config = dict(
    n_layer=10,
    n_head=4,
    norm_place='pre',
    qk_norm=False,
    attn_scale=0.0884,
    parallel_block=False,
    optimizer='muon_variant',
    weight_decay=0.013,
    warmup_steps=200,
    decay_shape='linear',
    batch_tokens=65536,
    train_tokens=702600000,
    dataset='wikipedia_en',
)
MLP neurons of a small language model. Each row is named by its layer, matrix (gate and up: input weights) and neuron, and shows model dimensions 170-340. Each number is 128 + 24 x the weight over its row's rms, rounded and kept within 0 to 255. Numbers have three digits each. A neuron's up and down rows have the sign that makes its largest values positive.
A block is one neuron, or neurons of one layer that tend to fire together. After each block is what it responds to, as a language model described it from the Wikipedia text at the highest values.

L4.gate28:106187132172124099152110137149150171135137149134093124145169128134136127124109072121136157134139152126181148174106166146095095146149107143100077154163107106093117144147125100110116092114101111148086123130137114102127135145149136156094143108152118124152156144072117111158124118125154139106104134171157118129128131141154121163113130112128113092125093124125150100122134144142123121178172104121148143107143157124148119145106150116128159150153122118123155098159081147165126165139113089121117135177101112116118115127163
L4.up28:127173112143126110146135108128141156139120172122062119131171098107132095088128122100107100109103161134145171162103143143100104143124108147104062135149137141118110166133128137143123102142111122161108140140135103126142121131119124129104135138139121117134181135080124108124137116128154176159103114165144131149142116134163139172152122144129128093161144137151138119108126128137151136179148087123152092122130153192137123118092144139110146135173128146119150102166100136124124157165125089101120115130077114165105111119162
L4.gate774:112146098110126108117161121124146131151131167121102142114155132106139092138136102100113100108142085096134113150105130151073116151109094149136078157172127141104101137133128094151103128117095113160153123128108144107145169129158124145135134114161113092160149156106126098137150120157139153121095094140168167155128152116151145121124112116142112113103133149162131097133140102161175137176141098149139152114145178157113127131147158151131155127167120154099130095157112146094107151167107075122119146144096157171130148136171
L4.up774:111158127143133100127165092117106154160117127127074121132186105089114113123143109123103126125150122131142132169107152105109124175135141145120073132154118134125097146153110091135144114162081136146120128137191121135167121110137112117133154099156113127124145164073115109111135131121141159156108121137092150116152153147158126162122132146131122077140105124139147124149095105159117133135145139139136110115127163134130129109111133172099126153157107137103134117153112144152135152118121110067119116151104171145151094139204
L4.gate922:110141110137131137120125169090168169122131124134090133149150128115150130138073142124136153133081163122145114146155124149116142165121148119128110115119112137138083144103134102100130149117163138161114103110120117142144134139129140128148114127136154097127119153094132078135135139149133177122094128135136126100101162158136093136127108142137144088143116165146130126121109181131131148120136105139168124117165125134104147133151093124124144134171099103084158123139127139157128123166145119104161140153152096141122120147138
L4.up922:113163140169106099154132121149118127150121133169115121140109128109113141118089136103114138104127169120137162145133155110125081139150087103102087143159156138169142162124162129132137116125118126126083116079115107103123165090119149113088137085147147116150129138073115136160120121141090160135097135106140122149169113139140122150123161116151121133130113118122116143117142098082156153163141113100128122163121178149127121155117160142123137159141123119167117123160101099130139189115126104065151111146166116179130111069152
L4.gate960:100196110149145121169162102113156143144128160132073180147180137083117101132095151123120168133107137141114149147136123158144104137133123162122120124127117160090130126105101131164129094120115092140115159136160117132159117157140121139114105143112132128150182141121119119113139091117139106135129103133125142151124131156136081167162145143158147099130144125097093098117114163132126128127158084072164144094116146194117117112112116126138142127131161099117092128146096164102131142133091084131117096110077083157154151151159
L4.up960:135146154133113129102131121119161138133117169161112134124127161105128119142110115125107107145104136110145143117144134150098098119140127092126114166170107151138110101160122149168135103126123150125133159076128127106176156158129124137119128153128130110175159127106121156105136132168110166141123128132137138134122088143163106142146105098111114088165101108130151122083119139143146155163156117161112123093124141137135142102141139135129148124158117118151091121131108099086175102121111101145119114147073116130106112149172
Responds to: Section heading ends. Closing == markers of wiki section headings (Career statistics ==, Discography ==), plus line breaks ending a paragraph after a final period.

L3.gate62:157130113129101125142142157112125108137147089111117124096115144148136141116115103154127122087106136122096154135105161139134133136123110158158133113129159131118151119119140126114126166069127122117154144140094081165107121172129117124158126097119082154132156161121156204137137138125135151124140133092114116127132122161128141161106099155115122119180129127116140169130129100128107112140145107120121080121130146138146146142129139160136090084156155154152073076118098144097153096107043135119099125139131137123143129167130
L3.up62:106123139128153128127162152145150136163138098102117111170126111149162098118092134150094086151123143150099118086128150102109132142117169160141129128088148166115128096100139175134084141152161173153130141130131151145107084137150132133145127125148163140115126137114139124196125128120109117104118138111138097150115119081142125104163151145170127111173117136152167121141140090148090076137114116122132104160143096150111126118094108114150160118125110103139092144128070097104077149137105172135123132092143123137118127180127
L3.gate315:130115120164107126175134137110113135083087137175177136124101144111137126109098090163173111173149118155117126088158156110165128112171142156142112105135174125142147125099140108164130163159123160102108200122127101165141092109149126137110079130112124116125100082098148123118085115080102115134103112128107165158172092125124128134104058134155117133086150130148154114148131126195097146154108068121166136140080149136112071145120108111130134137165147119159146134128122147138103108081149129128152146136105150138119093173153
L3.up315:131144088159137121141105163131136129144128121165149114148142148121145142128153101154156161157159112126157126140103095108137115106152172163123111133159117154167116115145104149137096128116090157127163101133166120139137121088140138133134116154156152143116131121140129119127136127137148121065104123100118111115157140106167123102148130176105183133103087143138119137118180138143161189137146149118155155132121102169109145154121098135120099104124100110134119114131129143109105115194127157127121175156162160115110107142157
L3.gate491:142096105138171137096135139069156101167092099151126129122147138119112135146117135129151115127138079113135140129136140107130152130105136112138111064103136138124145123172095168125118119143122155165156088157157172101151110142116122094159125116128104109100124135134120108113110138129091139089111118082144145081083135120129132114130147126135097127168148122151146183136127149135113086111144129144164100111126153148139135119103128103071148111113121147112115111124164110138161116158126213134144130164120135165109126159122
L3.up491:150118139162149111141141129121106164122140125143147140167122105115137177088114167131163122123167143141180089157103102122126134102154158141105120124152152141154113132139153126136116124114120142112141163138115154181124140159162132152138097108121153149145151110181104148148110089159146107177089138151109102154141139132155146130134146159131142167124151120085099140162126133089159159121118167122107089140139140133097113150137127161149112132107129141146094107155136135125126130148171167139136154118093133126116083127174
L3.gate525:146149112117134143124140149106077117128073142148140162114114105147183102117097083139160156151117123113107128144122113120145096176085144109095114091124161118133077107121105129110125112129119113137071164151176127103132096139124096158143151108134122166113102135117106133107132146120118148103104111149149141145125116133160147126085077179155150170126137153111133172157147130085122135123129143199119125098092150154114095161151148097123120116148124101165090121114124093197166125128127131106149134095136146138148115118107
L3.up525:157102134154128146124114168108105114127166125146124130139093127153126178124117156129143134173140121115179086095105162096162148144137139174171094149128129132111170152140089128137124116106100201145112176125071117161093137132113150095153120135158070082150162124098152130110157119135139084120090126118132109129111141129089138150097131138128134142173100111128097102146155169117114156132170111117133165138122102096120094129139110096142145121118135152186122123105137106139142112142109145096130128131127130159088120107143
L3.gate529:141093110093142165169128151099130143170140159078162148110118152122104081181151072135140154126146134110124128105093115158158157127069140142118128136131121110110159147113153117108131138092097166153155181110070152148108100155133130149137115137129131138123150138115128127134116121145129108128151095139155123121107145079147141161078140140128138132138105132133073155157147129152075162146163125139117114129120145103146137122124123165131113109092170121124140080080185114115156094112123117127123116153085128147139125111153
L3.up529:147144122081169169092185121089166142121144130140114138171091078195111119149117155108152139125091172149133171121084103114142124083168122117110149158144137131127105140102147118173129161108174148114118092157125124137166147151153127119138109114148128107142174157124145154114145097107119154161117134095111172167109111157131132100142166120129098112168098138153088157116170161124130065153175138091140135120108103116113096108103128115135073154149175142063116129137121130112117126147108102138146110111173107162105147178129
L3.gate666:178119157114140106129117152100125145105128141181164152116124142148164150138141111182139120134158127121082145162159119146118131146123140127129118159116116118142138177143121131105113121131118152138134120134122132169148121194125118158080169133114145151122145096173167144059110111143099143126140133110096079137125134156117120147162110074117115134120130124113162140104112153169102116124104135151102124133133187131126134182120124124161129152087095149147107067159114106141128131154111148110105131126165097144106114139123
L3.up666:101155165122116152154146140156114138112122113109174125102151133107125166142179180138153129132116127158100130134125111109120154112115149125125129132153168170174134117160128159117131133154133099135143137109148149147146173153128149137108084103135109084103087120168124135147105057119139187130140133114140144152119139118130096147172116109128145134117111145079104104122111158133137158135097152182130087183140143116127128124092120103116168116104148140133120062151178171157116121172059117129161133150126151154108153077183
L3.gate948:147082087134092168095108163149110140154142127147108139163114178116132070141099157133171140118147150081185157108119160151130133127137100104131103143118131125108122087113121162138176155122084095124135152104140117126142129119136146167083078140115113149115122118128122119126136150150155127127120168122137152133109130099130168109132141147129171131110095125138142132131098159090166153083106108146143140163140114136130148103148119110124133114096128120145175112126138139131126115129093144128126110144094101153088124162170
L3.up948:147126147131153168119112124091123086130126127091115125151143168143141103108192156099184160117132123102139112139109164125116109123136128158159163141101116124134115135104164100176149127159137134120131108154131101150160133135110199166152130148132119101113135096106098105119138145201133137130095157140144130129131118137105142127103145105123127148115115137137130143143141122115115181099173128147161150135153121113107135110146157094142082086141127133154114114148098152104124111110130106077124090110122078156105152121132
L3.gate1232:075117097111123088123104192132119092125127123104108128138117184101118135114118076173111096156088105173121129123159133121152123138116137147120103147166113124150160174125162121136179166086109167140140155152154119127104130134138112110097088112152148113106118147134148136136086143132122147074150155148149101139147121108168143093130104181110094127124142089114101173143147157139099106088136138129141133156189077154137132171157118127091133103099127104101131086133174087158135151139105152110137111117141135120121117096134
L3.up1232:119131111132157143156106114116143134087121150122144086134084184125118127131102120130097075124100154121103126090124139086161120151140136156170086101120102127139116146102133144131120107136102137106074148115133112134120108162142134102150113101175129113111130164121150120138150153146133113146113136125104097115136133140126123130178116166151138164127137129144088130112110158115111121100139122134128113131100115105096133109188151125109129099085100143097093102129151104153152097144140164089166109113138075127092104084111
Responds to: Possessive apostrophe. The apostrophe of possessive 's after a noun or name (city's, club's, Hankey's), plus "of" after quantifiers like some of, one of, four of.

L3.gate0:144099092100093130152183085136087105113181169147140162152155117146132140109123114153124137121117155137117142127168104154139128139123125121158079158163113135159149066129127133115097133115117106081134134111154079119171132176097090107141107140138147100132109116148163088160120108120111132114146178109140084145104128124151133117112123124138124122077124063120134188152092165146084089114157087122116092117148142106127094137110072112121099081146140155095128137133145118164116134134109135100100106079081167150135141151096
L3.up0:106131107105072140146163156135157074145106141132126102115162133140107083143166148110136139112127112149156148131169158165133143115112132125144094128145125150150148113142132065126078130099111130103128142101134116097149146157139113167146110137115134129158131120093133160088133122150095121123090148116108154150075150114131121104179091131157170140137132083110143150143072195119160129131126107128162089123108158109170117152120114176105176135169103153065150100153133106102136097118159118122131120135123120155142153120163
L3.gate151:133150105142149103157123155105113151157133141144110162151162131086105093134162129114122159159125136130150149145107128149095135159146104116175074150119106089087103154132110084162125123139109111138143127124099106140083142137147126159123148131129096134150157152127157131119147112118117150145084130157168161107120136109175121185124140133095125117098107113114121114129098160123147114136146081120157087120125161128134130150140134149121142112143115145109130098132131115129115110120132106085121116133106138149115123083146
L3.up151:138139182166106131125130096146119123146169125134126171137146145094138130141165112104120134076087148166175148148105126143150122129098113111114089162133122156130112155144144100126087110089116109126121146124162098108165134137158118142103140151147143130139177121149114100151115117150153165117110124170155145140122153146165115134137176145131124111145131115120165120133097158168119141154168102131166105114143145102114121108135140155130138138167119141146140088186116145138117133110137085102123105144061089135139137114142
L3.gate161:148165134136109126108121136140126129145142128129115109116186120084154136108147122189101132086136121155160140142127093130137148126120106155098134123122165119143083135119124111168141178106076138145139122147122121145115124097159134129139134178105130133162153128097118158174120143127111100084151188127152190169151124107106136153140087103085179117140156173147149119156118126167119140096081098141155124134104104136147117100127110127105157131144105134144126137120091156123125138144140135070127142098156144160139159181177
L3.up161:119135121110083139135105122107124147139134124116072138148143113111122160091116103120154196109138094129114180123135117119117147142165104136121108128105158136163136130108107095138138140173107116120122124073106128177093141110148142159133170152137130109149158152137128145156134133112129140119133134075093130100133126108159108151144102096155136124094121131162178115140132137103140114124107173161145113161135137121104147139118157106128139129100151105133152151119067108125114104106142150134134157166128158159177143106117
L3.gate282:135151124132085149098102118097152114082162145163126152130096160139112114155117139109096110103109098142095098119061137119097108119150145149109095118173129159110096103110174111120111120162117146087122140125144145120120135111190110137119137148183159151135103139094139115154136155122099149159141155098162136119108156127169103125136162124123137145122127162116120103139121160103136116173171139142135158136129157178149152094096109158079107115132086160107152174112097139111133130128101138077102111120138125095122122083120
L3.up282:111143094130125148136135140118155160117120153160084125147115117127113142159107125118081145134082142139157100098132151126076141113165157141155094077147077143125095182157133103114179099094119140101115105119121068114095108067129151143107144087139133147144097135138128074113125133078092145125117163132144122091111109139125099130097173138118130143127138114109199137087143162134135126130202130162088139156088153094138119058120137127151086126163134078110142108160129082141138136130130111146130109096140100138143123123121
L3.gate599:133163089150136117151138138145131138137182122102119131148163109079145084114156084093141150099104103155144171184103140138096109154118083115139090153134120149098100133143116087105098130132113103155132119112118132126162123136127122147084139148150123123176174137120153130141132129137100183130087137169169184150127144145191115136167135124132110090118136082119167078114136129117117105135131101135147102111142156154122140152133152147098159136125114139158099127148132113126098137128138093091134132152104148142118110123146
L3.up599:113170153164149116136136123131141134110120149105102152137179112089130130127114095113095159106130126151152129181099147131104113138140103126097049160139119136096139142131122091159119101121107113149125126137129112131150155128164117121106139135149105102128172150096144127118111100156112177152094137153157135129140130153189130178149142138136124079144139123140157089105103141143144106140159091123150111097117179154148140114092154139113140114171092125096126108151119115136130143122084062081116099116094100167127100118163
L3.gate667:126131113144121063114141096129127123123130167087146154104148151160075070142116119104146121177157108108109157139149109116109167142126119145144121129148131137148155121128119135097154170138085113130087144134143150148112142142116116089096135151134117125151148133160123150156113135126157088093137161126100177130132119126148104152110148122095152139126141135162115121144144157107124109194115130106106117160132157093119162131130119126141120132125155154115155115133114132098129114172093119125159110141158128120157116172154
L3.up667:118068133139113076114141109107123161079120131095111157132150134141116093112088116139136138101123178137113134154139104112114114135148104152165132153115137144127160173095115147146142141111104124113102150097124116171098141136163151113143123126154142122141132124127113128144094120146110116135141147152142155126123096119112083140093146101107151122092128085142110126147178165143147131153110124067135113128157142111120154156070105127128123113128118156121099136170078114100126118187151131115153143148132148122154117155157
L3.gate799:117125123124137123138093152119121145113142168112097132097121110164133157119117094116119135164144131146152166129101112116111129154157096159128157132116128105135134121095140125185137155138134164097103165137132160142125157142133125155111106095159108156117105128152077098068089148141131136091128136164144172132105151101118133129118122101121159131098113104158143130125124131136131107118130116084160128131167139158104148115121102136123126114123103157139099148115110161127136123108118151102125099127110131143117115143116
L3.up799:126120129107096111138095121108087152115168143138150116116088113160149124136172114089141144150137180159111140163096152098154123127156147085143137128120118113110188123109110115129134124171098104085103141150108126096181102101162155103131133113139132083157153112087081178130137125117143150146117104091121137136158147095136135113139067123133102078117159112157154114130118124165138090118112078121161118118144121153134169118105139146125118168099146091138110125133071138125107120174069121155116144140153126101113135138087
L3.gate810:146153105122148119150112132126132135128162106124126123145178127088142106128150090110142155109117126130162153182109146149082125134128066104150106154126114141105097149150126091120083114129096116153134104115107158132143107152138137136103130165136116132163198148122125123156144115141117187125085161159152159127124083135188108152138135117113081109107138091085147066115132110155122114145134094133158109104153162147110133137122134141108153148125124129157141129131126124114107138135106103095112125155094128138107128139149
L3.up810:119185143137142117118127145125121100122094169138103155149173121074129112122106104117098164094120112160155132182099130154101140095110097127110088150128116105114141156138145096165108124114127127160094124119133100124126141136140089115136132138125122103137145127112140124105128093150113169144121113142148115130131119162177142172152127146133156086138134103124157103107111117137170114146134104123153083123126152177132123099090107111147162102147117145075122094146129120131157112132084102089129130110076096165138094118159
Responds to: Section heading closers. Closing == / === markers ending Wikipedia section headings such as ==History==, ==Results==, ==Discography==, plus some paragraph-ending line breaks.

L7.gate436:157079140141153110148137155110093130142140115079153106151115154138110125081129127150094145129137176132116155185126102145147092166104165088111183148098119134170147159156162124167133128138173080154127114142146092187130109143146114125136163151180102133115139144094091158124151101109130121105164125116141157152111095166113112135155116128131124102126147122109187106121141072123149115127155156137125093137087140118144129126126126118128099142106110103143140099134148106140137076147092082131137114117139147109149109125108
L7.up436:147149130091130103128126103071132144156133066094166090130177143163127094089146148146167138121132140118121157146148151130125171177119110153125144147127150124165141116157129086127117115130159063116125108081138136158137096109150111130111132119128117130132112110124075143107140113087148073161148137137107080128125100123152139158131143092150135123129118113142130155169106087130141108135163122152099130116115157114133149139106148095143102112158123143168156134093119162131130148155146150145127128126143125139085095149159
L7.gate932:101146136106157124151136169092099111118119120122154141124100133108133150094127141128126113183174119161143135094153115066120156139122112111135133127177149121122097134134112113146151157140152144137149121169181143120156148136164121148116136161143141133115163088086185110102143118146081156098165155111167101123126097108167122114139140147160150167098104093113125127129145153078110136117132114153132106121118109155122088106112125137132111124156101159125131112149085122112104131161156122089154135131129087118091146105120
L7.up932:146143084099184121097140137113118131102100073090155124133119170106158100123146124116114118128093120137138133113189130137111127160118130149147133100124089106153119121137161101114136146085108134163103115153179127119096096183117097149124122107099140147100139119071122136129163140164134112119149150148117107149134090151128121109119105133139147146125108148130107133168119160118069144166139158120108132126076133140148115134100111114167118146112122126127137094142147109134174101151156124129114128069153091082110133152124
Responds to: Possessive apostrophe, title-initial C. Fires on the apostrophe in possessives or contractions after names, nouns or places (Spain's, horse's, didn't), and on a word-initial capital C opening a quoted title or grade ("Caught Up in You", "C+").

L4.gate346:139133131124073124134113139135129122177096122169142125152126153110102080086122102105113142129126094122072127130124148125175094083111136097134107114109081119121151131116119136100121130132124105163116150123185085145111102123102098134092150138124107131169138136139128134120156122102105137168075175127140068168116116128132120153189129128153128157132148134126165153120121159107104080121123116148085123177134147119126096147136123129139158159117112152128179102155122101083129126102118148126106111107080108134117179140112
L4.up346:116150124128127112110136123079132107121145171142099106125172146119145146153129124119181104118190182091129101177118122127130152118165118127140142130146104074072109100160123117096058142138120133144163092167161119150135144110134115155140117093109118125130174113122130161121107074099136148122100161124143139119131120107165135140168132152114080151144101126104102112094133121173167135129148139120110155156167129140101139121147157119195107118136107134135164127107119166139116167095166146149112095115131110095130122139148
L4.gate390:089132144167142144150162144098129142149180154118160122133135148140102157131114128155130100166170135135105109106123118142098113116140132171140117115163124100150129127181073146094093142153170138093129154095157132141129154117106109166135141160088095105147140122120113158118119141152115096119125128086151116113125135136130110131115122093136182093131085121133109148139170153079150134104135186161117105109124099156144087130150122141097175107133132087171159076089126147077125115169098111079112132107105107131109127133157
L4.up390:121161103156136120089084097148136133160086156102141178171140115112182133147128123146146074129155134097136086156086130150103088144140081120138117132154135114124146142100144179110123099145124060166067110103099113148076133153110140123112135096124087107156122152105184136096162097149141163142123163131130106139144111142089083106161136137109151125141163128111114107098138134119162136115112094169145141139129134133098142111133183123116123086128099114096131106140125122132118109162152122097132131067092141103101103126129
L4.gate990:129131171137114121142164167129132130150165080133123132107113133150104116108110128141164116106143138091133149157139153161118159111113193115134140157132131096129146092176153109117149114149122097175097139101157088100143106135167161125117166106173143119115146130112136111103154147119159095111142115122139100149157124053162134130128148153101158100101134120118173146128134152123172097157165133130157124154101142204148116113121107101080142137101131139148171104088114135140155137164105150106102141122138136120122157112156
L4.up990:132139167152148110115133144128123127134159132111146143147131123113142096130113130079129093119145141131123098082157143142172148149066133138149180116114122128127125101190165127118166100141163110139109167147128135145137108156146118115094147135157078105163120152102138152136143113124106141150144161175130129109127132093128129163200128118112124100164152173157132118168147132153173100174140137153136124104125157114101082144169118096140172139083157105111124055074141117126125066136135107158110158116141141144149128113108
L4.gate1058:191119109107128139133105111108121124158159098147144115102101149170147105134142164133146130160127121114119124154129144136139170130157167136159145098141125116109157152162128135118137137110140091124138147141149116118168114126151116152120168132130117148119117133124129148133173104110120125117112142134165093112095146082143137156137137155157164138186098153135161113105123122117186127089085119127124116139090137143142152166172114125119133135065128119088092119146152132140130135151130106113140141130103093175156095127138
L4.up1058:131130147119131143167143089078121135121130146111162136133124125089127103132162169107182096145084147155117142161115093099147127156138134133119118131130119127132094174126119093129125131168176108120153134135152122075114111129145124169132190128121104155109153152117121137110167137137135132145135115182124122098067129078155106108121144167138089105125107143131099082135131165129151092123171127107165133151108117139121107123074140171069168108104095144094112117090162121139116120144134142137121127124108139152137109127125
Responds to: Apostrophes in contractions. Apostrophes inside contractions and possessives, strongest in contractions like wasn't, There's, It's (often in song titles), also possessives like China's, Baylor's.

L7.gate110:154114101132132137076127154119121104104087100146119133106130157087163120117124129140084118159089133164150149150100132112173146149104109168205120121123103160140117164128136113124149092123121091152130144122085113135104115099129136109137137119106138179157122142087174132144159128147109125123120133131156093157106124122146174119138139147094143126105086113080137140099114146129146108187088145175158108138107117122115088172144145153142103084146141056127116146086132112113159158132096152060143129095121094086113160138133
L7.up110:135169119185122107133089117146138100118129134165128142127146095136103158118128089072113126121068114168115142127146112109177103100104158102195118093140154111087113183140095166108156112136097136119131132053125107165162096140119131097134111097143149088108134120166138135106152147140107126117145171108175142126132132128118168102117113148140150129123118047163155107078150167094167169180132157142137121139125132142144151125132146161129114111093122142106104125109155127116107116168131087163156077157103122137116141118141
L7.gate1272:158103130130140140137138151154106139108113118119107132119105148139119129105101147120125143127082160167144114144165109137084140120114104122153131104143128113144131135145102140140105103103128146140128144092142146157087149146104153173119105105097153096116132117174127135110134116175116171130166107129169147101123122071108167142072116126102162169078114102102134146086085135095139143203139092114120149131149123097110135126122137118124127125112151119100134130140129122111126124171129106139095112068143177091126145130127
L7.up1272:093108115133150101115122125094103118091123093109138110124092149136149113124148160139101085145125138136124138172145133063141125116120134151147141103134112142131130176099117160147075082140119155149102133160116137120170148137093154161139116162106149103144142144160106122126157127125127054149098138162095151096087105161136146122129175073092102130090144118103154139094135114123146120116114133109142130121187122130173107108111136141096136157149095105124108153120091144134101121173114153143154110118136156127083115154041
Responds to: Preposition "in" introducing context. The preposition "in" (also "In" at a sentence start) opening a frame such as a publication, language, place or time, e.g. writing in Tolkien Studies, In Arabic, In 2019.